Weights of a small GPT-style language model, trained from scratch on English Wikipedia.
Architecture: learned positions, biases.
Training: 711M tokens, 5422 steps.
MLP neurons of a small language model. Each row is named by its layer, matrix (up: input weights) and neuron, and shows model dimensions 288-383. Each number is 128 + 32 x the weight over its row's rms, rounded and kept within 0 to 255. Numbers have three digits each.
A block is one neuron, or neurons of one layer that tend to fire together. After each block is what it responds to, as a language model described it from the Wikipedia text at the highest values.

L11.up130:121097140159140160149157088157178158138163076172153132112133099165121119167104098167080136149149096172200123234144152147100135128101142125113102182144143111105111116114114103077118106023197138109182117139149075117115171079115155153170157084109171143140130084129208159131104111134150130122
L11.up153:185131154125116107072133094134128146065124093180114157118120145211140104146133127157113131160151105115150137109140127167122169138131089176150116176153107105151068156147155150106069124104171119112196116087087126054144137163149169159129109075108124169130092126193145119141128091197094169105
L11.up182:155165117122160113186129130119115104113158158123109128138119127203066103174139086170131109123133105136104138173142118150129113150125070120089090096165157140144078158105134135066113150090169147141126118092082110057112108163097113129102071114076149198118114115117158111222115101150121145055
L11.up267:128121081108125049141162113151208113115180124170128122093133117171119144189143101138107145126123127121158127209201138177110099147072128137181125150168140065090138186107183168093105126071122109121178204129085107105170161087122130113190084117127114140076057136103146176148115123143097132098
L11.up466:131178103113124133091228139147099122095095075191104141108118095158143121134123080146092122123094114147146147123089144210129141154088134094107166116109167082113084121094174133088163148130221142072184096138203130088105100107125209170127134162126115111143185112168129158136118112135127125116
L11.up489:110053075112065129127128130136138089165140128072149088128168154165142116131127112130146139118117187172107056140133118073126176146131181135080152098140213073152092149070168141114060147080140164160148161142207131112160122148136149127165137168110092130058131128100100209187127092052143147135
L11.up1217:130166133122117146152171171143183130161105027129133087084179073180104108178130133156128094092117111178152073114124110225122093141146099105104185105135137161133110130159156134053191138092191098115208138192159045082140126072129176072153095175114117166151139121136146170095075093128070138153
L11.up1324:134137177091174163150082197149135126205081132147100136096141172074088100126175055130166151115140120098143107127103144111136122103123110136130097134107191091123137197104087126144128111121125151157154153058162160124202158087096168114073111105049124146076120113121144162172140102163106128062
Description: Digits inside years

L10.up61:159130139130150124121128145157154070156121145126136034142168146162122161081133099161146148083077131104155038177134113142101145170128098131136132109168146175162070130128146102132136135114110162113098073096153118101119115096080154092092112142063107147075115127130092123140103145122129137142
Description: Table header separators

L10.up342:135086125145132159142104103153097073108162149233167031132063141157106097201168137146094150149121155139130129146153108149180056080116090108102184152157100072121121228117158156099122093165150129136130169139090121140123191154134113107114144118142120173127126116055142100123145144160088132154
Description: Year-initial digit "1"

L10.up1000:105103167071143177089130094135147075163111182165176116170165071134155110123127104152061111178129125137162101148159146106117133120135150151101148145173109134127058182108185118173156089146184152181155075085178113101128142124125132188213124167114139185102153073120194071142126125086105143106
Description: Units after numbers

L5.up286:124120168066072136093103103149137128097138143155136141148141110105215104198186129146127126137126120115128170143137131149124131174127131160124149101158163119043124125124116174112114111080147144216146186159095083097178141120146150090199099169084156082139144100117141132156191085132153155107
L5.up728:154105091062130109162115093118092127130156091144133154141148142126148085125162183141079113144142154135157106151117147121143145140129112119112129120168124133141104071063175105146152065099116137176133089127154082092152069155083151098184153225080108112141139090103143072098085110139153141132
L5.up793:124118118120149166152117104099190116137158107113135114147050130169129153065153158106091097155124182203182096134090143103075199159147088124167135156137145178157104133093121109129130131132185177121157135088137132140088092157112182135119149156077092158152141135145148143094154119110130136105
L5.up912:049173161067133217122090108128172123119154158155123139116123150110174128095171171144085082164124177168148121075144100131068153144123198097124166112158149125130116128099148104185138087121154128151118110125117120083133093148085155138202114192091111184149116086136151149170182126149160145116
L5.up956:113098133140128131151139186138143114078192135146169142122149123083210132143181116129108078087121154189153086168172147155115173123094117140222160127142158126128139099119091101169129151146087137122169117137166136089183108103145132133180028153117138159138039126140112144075138113154172185108
L5.up986:084109091138077114110132099227131099093164119132128111135154133154109134173127153140149101134139157110188097131180183160140149116106116114156163109136124139075167165142111168141124106056127093116102096154114021105159156066112108177090095105135144128114142105150143108151151140120171120091
L5.up1102:088120103122168170119123162113140171099114144141165075154164144132124108155149126141113110100132140142104116117081166140126141130103078109126086144148157078106159135137085165186179125185065120160159120091129121060145117061074183135136108100108140144081162121144116108123136094128165126178
L5.up1320:090106105045160142137121113176131158118151162181203129114109146118114104126130144151115136150115142100109076205153089101141126135172112135080132114145189134170124168125114116119188097098131152076159106116112156139105132093107126155174106088105083195094121130125145088206149153069128120149
Description: Quantity and match terms

L5.up45:150181134087139132082150158165136106098105104143112105151071127106125144141172198128097141156197128111143146116064133178127170080136142175136122140162180094211124138106155102100157124152118141134127109126069079096081133134101113111187115118102121102069122155138134111164139095180132130129
L5.up160:166167149097133112134177131182183115090130093120116101166183149135109154143148177100135141081126096182192148120103127092138192045125069094160129167137181053082139192152075143110147099065102138152227129051129122179176097123065160095153050160118139101124077144124174155171113101179161122165
L5.up374:096178193148104107149130122202125077128181177066096116120162157109088105091152143140105150088152127133161081145092115165130145167112147177151094071148197099153074188153127142144111114132090121100119138079100114124156128119156162095209126095149117097163148095107128185083133116134135103134
L5.up529:094186142064135161150163162248119168091073183036083143147185129147152097106168184142071183058142134192146153147104124066155118102113160106143173120148165167124093140092098095125158141132133132123153112141126173112160127172087153109197127117106094125084074131145205164141119097169142113111
L5.up857:133223106123168113136185167151163116105120127141153079160121081099140131129168193140103082088147096158098128076085152125183170156133134125078156139169124160121137111090136115103158154127163104145170140088097163137157069139107162089181097157110083146164129191142203137151139085159117155159
L5.up951:091255125160093155116159176170141098119152103106086130138126083108094113085180139140108106107096123167134110109077140165183119114164146083110121133211158118152092133129113065098131054180138112141123091167140077132119103159129165120145165178124146170145147143168140173176161104138162133172
L5.up1017:105181157096153092096120135131120091103094080117109051096160131115122104143212196135087075133150161151157130088056137150208140096119136096149141124174131169167123162151113182092116114147145148167123143043138157086124129164112149094174116134086155142124102167145148103188165097111185086090
L5.up1307:134220093097066138103107133156115128083078101118126094132162091118108095160180159128138146136149144133179116102105156119131149074138134139118120146164173092208032130109098162165116143092143110115152137098138143082132164159149132103164181105088096163132103169162116142103182112129149084157
Description: Clause and appositive connectors

L11.up138:124099147136143099131140166101094140088175148120105096192148146161126159158123093176145176126122129094149182185162070133135140110166151107115148058115113072154130148170197106150089128124121143114139109139111152129165119099099116120170138135117144143143143065083138120122092168102115102112
L11.up195:124118101132169133126121108127153074141116149096076088132073188207130123136129142192089124102155207130138133165142164139168103113156170090113113115154170098123086078141098118114167126105166136172166089109153072093080084140134128091100100115131104138161110180151140133100131122119163139137
L11.up377:173129105101043156164151132198186132135163147123088127118098115144174151135134134148118117124126093149128162140141082166093106134175136121140132142173181158143097114126124141138112138137178138169169112063098099105134161157126146156102098157108114148158116139141154101126133115202173118102
L11.up538:078064150071144154168111118139126098128171079101108058125119116147173113097141113154092127127176139117152102190147166121084106181129156088114137104153153095137098108140140106139108128179145163152099114108116109090086152131132154136167103161149122147090082158121164135164094104126144134180
L11.up593:128093140107132116135122174158157121125088098125131134124144177134165105066100087134069149045155156133123147165197148096068081113141157078075109095167137070105137157093126106100077127120118116098144116161134156115108106104117132160101131177074164111162126160165188171110096151167132109130
L11.up1144:110089180099153126085163075145119143167150117121119117196145120119115165149178110173131094092121213153146142093170177157165142142152149057108140084139185057130080109099074156178129147135193197172159128168103185080084121102117125132168092163119187143151099128146110078114108081103179142143
L11.up1288:149093126068141085179179092130120141088120160140155143168132105152121094210112152123159094131174114118157098112137148171113123094108153070130108123188209113117127156109128147126137029063102118129176150143094112157151163053152133083137127187113148148120130106143098156172112118166150132093
L11.up1289:149066157088110131088119146195126136125188124107078095149179111125162116188123182144074121085180110124201098108089110154151102053100095149123126113136119095173123115121128149061104153167168117130174106122124136057149155131136147114137190116120128143157167103042172148086128114152142129143
Description: Direct-quote first-person speech

L11.up40:116132184107133141090119115150083116111214140116131141136100123122120116050174172162097146122117148146163114153140163137117157044148161098117137140119163139128076117140172155104135082093135119165172217131167102111166037150130132134125188149097108147078117082026150098139166141093170131202
L11.up123:115157116127169094131117110121115128115139144171107085120120145165122105148109155169148148093160169152156145116144162162148051070129085151091081114125074105066127152141213169149127140095149143138175128108110105122127112187103169178175124132055141174118101135082196109104123134169141101139
L11.up165:097110079100166147131135097110167164112143145157101102121097176142134111083157111157115154119182102124094146174116185098097177160141120139126134166133158133147083123133219119087102136116111188111138152055172141060159122091070118184136166125104095163095112153112160087085151103099142120102
L11.up549:089129076090133175129129152170133139119182131117113105157075060210162138130129112145094126105099054144173152149134150083091081126136062073116125144177126124169088109140190098108175158100163130128178094151107144070149136168107135163087100168130096142117083096122135093102145124112205108126
L11.up755:104135159034126133175096126158091142175104145060093114160096209250188135078186105116134095127122117140157162129125131157131132124101125155143140119111155114157139161157108095126132042043178188098171155123102139104106121182139119153108151094104111101102091133120122134142099130124145103145
L11.up1004:105131113064118142069136148114182136112126109101154129139098147149155071142200191168064104117210045100126166124039161086075169149129016100061146091162169111121138098157158078156152172114162096136154125129132101114116117138090168210175090125144129139114162076084161157116159107108141128111
L11.up1028:151089129121135093163081118124110121092125151167187122151107096129108124099129160155110134109089180143187087163146100087119158120125094094139121147103189120097152118110130131152137096101142131098152137099143199113115148121158151133096169154072119117168099106095168171092137173140196169076
L11.up1120:060070111087137135090153102149080048139135084125103117119126161108104089108108108129111144088136180156179119189153135108148163121142105073106163118135112130139110125095138098091120114099177082153170105191145123152137125132078085151126128172097110198110077088099110086095135092124192093183
Description: Physical layout descriptions

L5.up36:165108144134151122145151147141132117189117114162176117140184142103151165107187111146150132099103167143160140137138124177090136128176125151128093108159168102159130123145074104151142148135084216127090120152138131130171107106108214107219069146104139144208140063110076100130162079150143058178
L5.up77:139152144150116200156165144166094160109135138133121118127119160138178174137147131144133081096112131155178082169158117145154150095200107122107096091144129150167116124130090124144139148101091164098110146152141087133125063083099187141196110123134085093151120153076121111178172105077105118144
L5.up156:132161186033067121148131131117106191153124099170156079141132160132123121198147093129148138095102138175168108105097054189099113150155134133120135102180181100154140145107073149146134133138117189141138131159107155101132077082131182097203068109094090093101089091106145078152165095182132119166
L5.up225:160089191113133125144130110155163108170095142145138088140166126092125101116174092128124126076164191133150075118054090168096133096193113116146137058200192099166076166102104189102134161079135130052124135123147095070110085145125138128170084099152117154118117109117140162151167100153086063150
L5.up886:097110184099094111139160144117120122187126140109164119145134171121157092110112154128152155000143108147108087148159066096081126015160172102103134097193140093174142140151090148118139155108143174166164126121171149139170118124136169092145110148060129148144154103098091135164218063088164108165
L5.up1033:161117174109148156148111133108164149155124091164131109167137095121107143147177123145087144095078161149143172128110108195111130112142103092159165125172190102134155197115140134143131150137100161090114133117086171122174057101120181102168113135133118112127085101119098104113119120134118125181
L5.up1041:153095182129120149164113130149173129233162111108129121142129208126134109119134132134128131062215184091141089116088076113113130137171150152170106146181156179183120151126111089177122118092107217101125120125098125116134153107102115182173106133069093089151172097097125040142187138113174102128
L5.up1239:141139072107087075112125149157125150192132077073164153165116123100137117101212139138154147033170156176160123129095128129104168131111081159233140123152206099172126147159064174135148133155092219119161141153162152114079091102077155147143110114088086096152143140122147141144170127138150101158
Description: Table header separators

L5.up70:078115114127075090116178154131158109089119101071105079083117135156176109174175118140146116164122133162149185108049160111124107090140135127149127087126158096198088115152141096133144133110160192108131140139138127093110146139153135121114140090139068177144186181105141125112153105124141155126
L5.up195:136132145114145095181168156212119190145087094142126125159152134164127113158131180148117130106108068106120135147152147153167094136140137113094110127132109112091138123143140157171129117097063105120177114175141102179157157051093119081099169134115086114174128185144173127160191094173118147121
L5.up263:160137122122130047197158132141177139190165106117155136130123180101089087150146167144102075110109155082153179091194158174123093088175112119092211089138122149158161134141130112147124158146091149097097148086117111095122106118050167117092171209144108107182087188071131079134154089100159103150
L5.up332:097119120134147178161169153130147168127112104112112070180111177153163153111181143171129056101170176166115183176174128161140095132155198094148125110147165148124092161145131059143121101086088207109086151132108124118145090131103156082101130155092113131157180155175112111138130133105175104096
L5.up507:155121170117116112130161093167200119161094127125153079112157146137106168163117108159132079130116150130111090163190167117139103104177151107157135111142157049125130096203133121126127085073174171193131132178100092119116117100109115124068123111123075134118115161147090117142091121154129144089
L5.up880:148109124156142092126124136136105131189146108143117100118149198143209121173120116147107125044106104120123110155160118111211134109128156157129124109116128185166092202121122147136175169166033152119092121151099121119155148090136110107162115154076146074176160167110146107183141107112244105136
L5.up1050:142053186138089103127202216143169130171115068166119115181092160130159137159131095146086063141132118124130143116154086128164105092181106162094200077120120138154097156110137137129123141167153145173137157173134099075147133080121159117116137151108114094145163129148129127115136123094119092165
L5.up1077:114110167136140058214168141202128171191116089121131102165132129099128091154146094140045116096135095136106122092133187141130139143187205101130191105146132177144108158141126122166157191112077142093123096124101081132138155091109178128094089108111148140167124169131143081177131120167134101161
Description: Possessive apostrophe

L5.up54:136141145108045092142139134116153140136097079181099127102100110165124186101125098143104135150119139109195122172147174152130101090150102146115090113184148101123080201191141111114083145152193109189082153099125145122143122085126154147107117094122113185187117134080138103151148089124124135118
L5.up74:103113132149160198175159164138140167120150119106182106109111141107109201106166190146111141132106150119109029167190112123178160086120173100172115106154166124159089185099121067098162075155080161126139144188124138141161047104112164092136116130116097164187120102039139203128153118095126136145
L5.up176:113176088115098119123144097082133119151143127084145127090103123128110185140180159163054121129103159073207134154108166125124130102168115167153096092127168096119039194130102158097162097163099137117146172110105089128128147147105186048156072151099173126197105132139119148149093092154114168164
L5.up251:124190091087095144119147158122100125101144153059144162136151143135060151152175099157057164129088126112156118188099148124241145116139117156156155019163148104160063155114119126100190133150109134110231162183124078153131136113118177077106175102074121112132142123117137124166139101141146171115
L5.up418:114141148159120065120222146150128121137218128131125108183116132179107150122148158148044146164119138199116105176118148163177131129122131108157167110167187108135099142160157139126176096119142136168179143146168102159212137090093172099157120102103094108155115099117108107124143098115124147151
L5.up503:137105084158056169147144092121147131126139109104136056106120148112118170137171086124149107139092113106139038153090162106170110134164130162140190084203218153165098203162127146111143088126152142159169155099120152120190132126114181091112127126081174114143097158113137101090127105123199137110
L5.up614:108147193099093148109164101100116136110144078086143128082125124131140154124189117151124170149095150081189114149146165127164121126188109197179130098168145128111167137117130150093090083120077129179113171155138128111118100069171162072123115153144128154083083148129133114168132083085147143071
L5.up1188:102129125151045113116127118091199152147132127170104099127105131135096151166147155102115113169159147088113135185111124135150118182139179060220106121166140118105081179202094195089151092076132125129147164124155115128120105114095150154104134138105111174136104088107120098146166104103131097151
Description: Century digit in years

L10.up376:127048130111124137161174127175055098162123126149129123143109117156130085172128118132109102087088100179139168109168126115103068122127168168076171148132121072141102074129134139157088148088127108109189105169046127134107150125168154100071164139119111122158144157150128068180111121226140069113
Description: Stem before suffix

L10.up235:054143159105073125105134080145099143121161090110175111112215165185157116158154131134101090134141102189125091158145117083150129122041162114162114088156157134115094152102152127174148120171167114134143133134125158136127157139106103120104178118132156164139137156088127187137118142101179120151
Description: Word-start fragment tokens

L5.up42:113157131069169163125148164144164130158113149123102126106168129139166072089156116143111108106171139124114116127115163074098148151119123112086161120164158104182122153098155078093119159161155155105119100203174109110082115093167101147102132138058143101101126151137167123101114129120158157108
L5.up471:090203089138115106125122101147167097145185061176146135118101130119141191144185132115113141111130120101191094115150108174113157133125158096123136080118140103148129120148104217148136064146219162191154153052119088100117150087163154110152195140118150132112134128123102125104155100097168114113
L5.up779:149108134070159129154093110136233133140153121128120107148132149070133093142212119118142150073102150107173087124141173136069106143135134113137118153140187111196108085082071127102146144180127215113113133075143157157183114150097152154187132147068135161157087103147131156125131100108154102135
L5.up814:104143077102093133133100069170111106108164141122102137113209154191100133161118072137098143093131111147164100157165149184089110089102155092135111161145147138089131147167114179118178186091112115160188181070103103131163118104119106070092139063077172176161110111143145167149134115164157128128
L5.up1011:110124140128145160200103150123170123141127148113152116120141135132151140131217088130153107185118141139145160099073136159104120133124085154093121179123135158197099161092079131142170131128163157097163097112107125095090156156132136140141122123102117092132133151106118085116079134081114126127
L5.up1211:111142113096136129123199129171104110180158124045083141105185155150107042160161132134111113058143103144139134097123132135137045174145143103114166097134104113105164110094086174130100099078137175150146121128133131132120125088120131112148095126070109070164118176170136091117106086131145137165
L5.up1241:125106161149136128133127137089198089157137127168146142191062124144123099178201111136139134114153135050146131116107169171128110163185135173121128092142144161139111144126108074071141108108133155184127128165133087098042180103163124099149179192109181130168117167151151123137129092148183151117
L5.up1443:130141123080150094117132099159155198165129103109107114173163138122123052101183147166136121102141116110110180085131106094108123121103178155162175133137170134111134124147082128200145138119089236114105070128086125120089159092136108172145083176138132113135130196106068069067156085149117134120
Description: Opening quotation marks

L11.up124:088066080062143113200104135117167121165083140139158081162138119115209125163140124109132165150115111161155117122115114100119084143184112151100130118179217088096074162093100102165150173102095179160148125104109087148133146138107137172137112171134113157150131101077127113103153055120166100168
L11.up469:048132123111066189132106111140147133192134126076081093143141141078153114129111144111142121141109145133166103121091124151179130121144225136159098106152150119104142135064170126127084094136127087186176108160135091146111170116159165116169179202103175153123135125157144153057158122105146168168
L11.up664:177115113152080148195139123152162155118108080115140094156136155131123129109164154131140140011105109092134099128062090086146110162115092147124178173111154096077088105144055118143234074171112152163137111155155135163091146145130186118154099151100100146125126146194099176094178109180150111107
L11.up800:141186112114129150159151186128200114152140121179112093123140065097145148073147136126108047151120098131168079098117104123142143124120126112100081126127115107111046143132125083150175094135074133136151111177161108118176113162089131078165142163140147192154122150100134179132099058142120142121
L11.up918:099162142088112146140114109098176150202137046173081102156093110099196134135119139139095115130119096137184137082070119178153086092173101146108110142109126136119132159132152083184137094136167116180105145134123147160145130138130129117124099140084123122110060097089166091108107118151107114177
L11.up1032:125077113100091141117115125112165083173089063152154119123099110125162131110165074112149167115182119151187089112123110143083101144098099184183133153143157177128046177143127110119134139104081187072118116078104140157139109115157106114065166115117100154207195061158119128120116152110108092127
L11.up1100:126118089119110118185117138102166137178132094054103113172119072115068115151144084130141106108118128147142123215138165203154102149149109147094103083170178123135092100133103101178074152129081158179115149121122103120143141089106185136134094145085092168198079103133108136082168097204153108140
L11.up1108:166116144100071097105126102087113090181119069100066024148156162095114142132144130144158106109108149149187058094128113140144112114197177110090155149154137149157116102102087121082089138161127132162114077124069067148123167120171128184173108182131107127104139154112093086105103080193114120131
Description: Article "an" and table headers

L5.up5:074067153096147115121101152158156158117108096104171134163153090104193104117207133130156101174100176125139054103110145159123103132162147196137099120215183099114133109096108154101144137132109123121119150122141151121100153165147214171141135095103129151139180053089142089104156120159117122162
L5.up280:065098105146179150144156156138212109091078067128098112170118101121100098143186124135106152183106143095137142128089170132133130121144113113121116111186151127083113133106112120049123034173129184136128120135115079126062147100158170086147162156114107143159104209078160065126173101127156143116
L5.up283:148080151066154153164122144170096144160097142096124110174186104148148144151159139140134142159107135127158068147112110132115105097182134095186154098186153132156134184092118144067184158159107155167103134091107091145158150102137194104151136080110136125135080052140131154162204101136177105188
L5.up515:152182096100094045084152129139123077143134082083167099126153143128093096156120133162068141015177108159131124099186162167161114066148154122142134087139134137131120129092109150163127082072147191171206138159133109144135127091107190052197118162085114125181167150082148134147130059115172140102
L5.up609:113147163113164116114117122201113129103156117215159169148180091062148178135132146115082174109111152162156076137136169137106108139121080115124100124135119102133119144114110212132116066083119179126103152166143122166159108128101140112205121139102139100199103081057181179144196143087132133132
L5.up975:122167082070119109161164120148104093114155057201114158112164114162157115138127127148059155096108109179158110103088107169080099146162109143136096088165113118133111147170127147158129109128124111178036138135155142135087111100098156080136123113117143118169105096125115125119157114116162104198
L5.up1039:092142139102084094152128161167127173169197083132151128149146155105139106163123151134128100048066158063125043130196100131164165147178137106140228127173139142165150162093087211070112093125106136082157141105094086135163135109113126120165131173142124131155102062108101142115223115130196125088
L5.up1176:138187128110095131156122131138106153145105104175105076189196089147141146136134170140168159111127129189185112145100165214136115135103136130179156101143157098155071125161122165116143092149121173111176131133141137057109141111144129140152123129083175121121103133099138156083132103127131123134
Description: Line-start tokens after headings

L10.up240:105133097129113114169093152122082141119166102134135087181170133186201096081167125159090102166133095110174185086088106105085090132100094135123120074125090138130105127139150130218104145135168223139135107068097132057092129147149099159121116139075140189121124142074112097165112159136189141133
Description: Opening quotes, brackets, diacritics

L11.up70:092075132115152095164160076134155134080108146117135134109084109162095102096232063130148106145089139121164147120193145184136116103179092082126183126136112059110138161086124078177117136074093120120144098150119129150211065140139143136099140132082107115117148117126091092157106098141122136126
L11.up379:143197116098143098099141136105155093140181086145096102147110138177110063115183065148090118119190191146174106142145080125108062133140165157154122091099141164146154158095171103121101154130096152093167163207124117132104123172152111191130175169136157129097134175149176101092143063164119151117
L11.up432:114067111104165162212124106118139112134107102125129122189059143121124154065166108118104103130061173183083160169188123122106169137153104144197140111117143159141156128064121134122115124132135151086153049147099113070127130143138163171087096145114153146118065120087101139107118114186170140068
L11.up537:145132103089188147160202156121114116136147175123129148185089176114091063163131172136129100071126197127108105105174114134127103082170133120089143086119131088106105154081126111138121115072131148156143103145145114141124129134056139132142155152095100149080135142162141157184089110095131130164
L11.up686:101063207139078095161135122102154079124174100130106125192107158160131134127193142155155105091148202177146147127208105145111132141137049140145179080111131115156134176115111148133160099127158204123163148126123114123119113128130142105143105122084131139137103179103120100099159089120147152107
L11.up743:134078140126108104140130123081092059115117074117065129201080144146112160188182145131167112068081185077137137166178101137151086106143131089129139108141134145095088165068117118154134110095110198191157161135161147066132118116087165089127121118123151177149051109081104148138111104134101156124
L11.up899:147100149126126118092186108112155139139156160108181115129016126109121060132149098135151128160091200139158114140148102110165092099184158167101204076130125186123117153098142126166171168175085168106179107125144126127149161183104119103144121151091125150144065150088099098122189088146127176210
L11.up954:109169130122145127157112126121162135124187153154104147166087174165089153191130126175137098138083118137139104137118131184140207126133109087100174148168136087124118106112102152120169150062072152079195079153100100081106116105098129117099103085099101138130051117151133078095105076128176150097
Description: Opening punctuation mid-sentence

L10.up498:099112146133135121153068104183159118120106073134128103151122138085128122143147121145112167147121125115126132168144085103081112193132153136123082059139161126120144173176125147160145106135117147119125094161140159082075140105133144090199164103161128160165158088142148173107188155103112138163
Description: Biographical descriptor phrases

L11.up241:141089156088127106198155153161112134134173080148138145135115124157144130090184116123088157118124107153091098163121116157085089167131121146147113136139130134149055145145118117059155051147127114109169088214099147121159097108076120131132168074126085129140129105143115183132139107222113103151
L11.up697:088132129080174169134181133127148116127140127138189102151094171115119128201127122158096006111124176113141142166122094126201095095166108109108162149173132132111087204148181189125146146110104133158157154185135142133127136142135085106104125129136155148176127204164153118126157171115178139117
L11.up838:138117139118110111096163124158114130131115091150082084122120140137082096152155122170132144097165121165114124118189115184116119102082130166130219123121107101155163141130172158132095064121197153200085130139060100120166128109122119160109159152077160099178107098150133118135130104136103070098
L11.up985:133130150102117199147126133105148075066095089185098097104154125110112099139127103123086120108134099178153093154148160147106108140169122124121116134128120132140110130099142143182136172126053156077139103189094138122211149129106169207155120074105176109112141206155132126119102074159189111138
L11.up994:074091179127077108157111136142203132114089085157112131094128187121135100139166132163156093147095091093113070068124172133097135151203155113118117157137158060160140083081151155131172154167116173112163144092094091216134085118209133142088119130131157098158145157113103123119195097166114119090
L11.up1102:198162107129133138162136158108166051124162086147148180125147124117163096146118145163117124132123128095149085132151093121104150120127107117129146127086094086144109119122100129156177134130101157152103137088132171118086142101142097139100134134090153106205128148130170123078054173159155158141
L11.up1242:190101170105141113148151203148172110117157112154098090141138109126126122134164131149138064137122076144129123157123178095084187077104141139097167184142126156107105105128126152151113132130067135125164111141184124121171145147117150166136154095048100133142121127148127130124153161158132119126
L11.up1524:096187111090167157144172129134153167118129114153153115197184152178037153132111086176117094064120116074136079164126147105169097164151083103078170138152150088140086109124114178136133052105119125085101122165081103131133105104097147109064154137132137176135144137125137146123067134118133122139
Description: Possessive apostrophe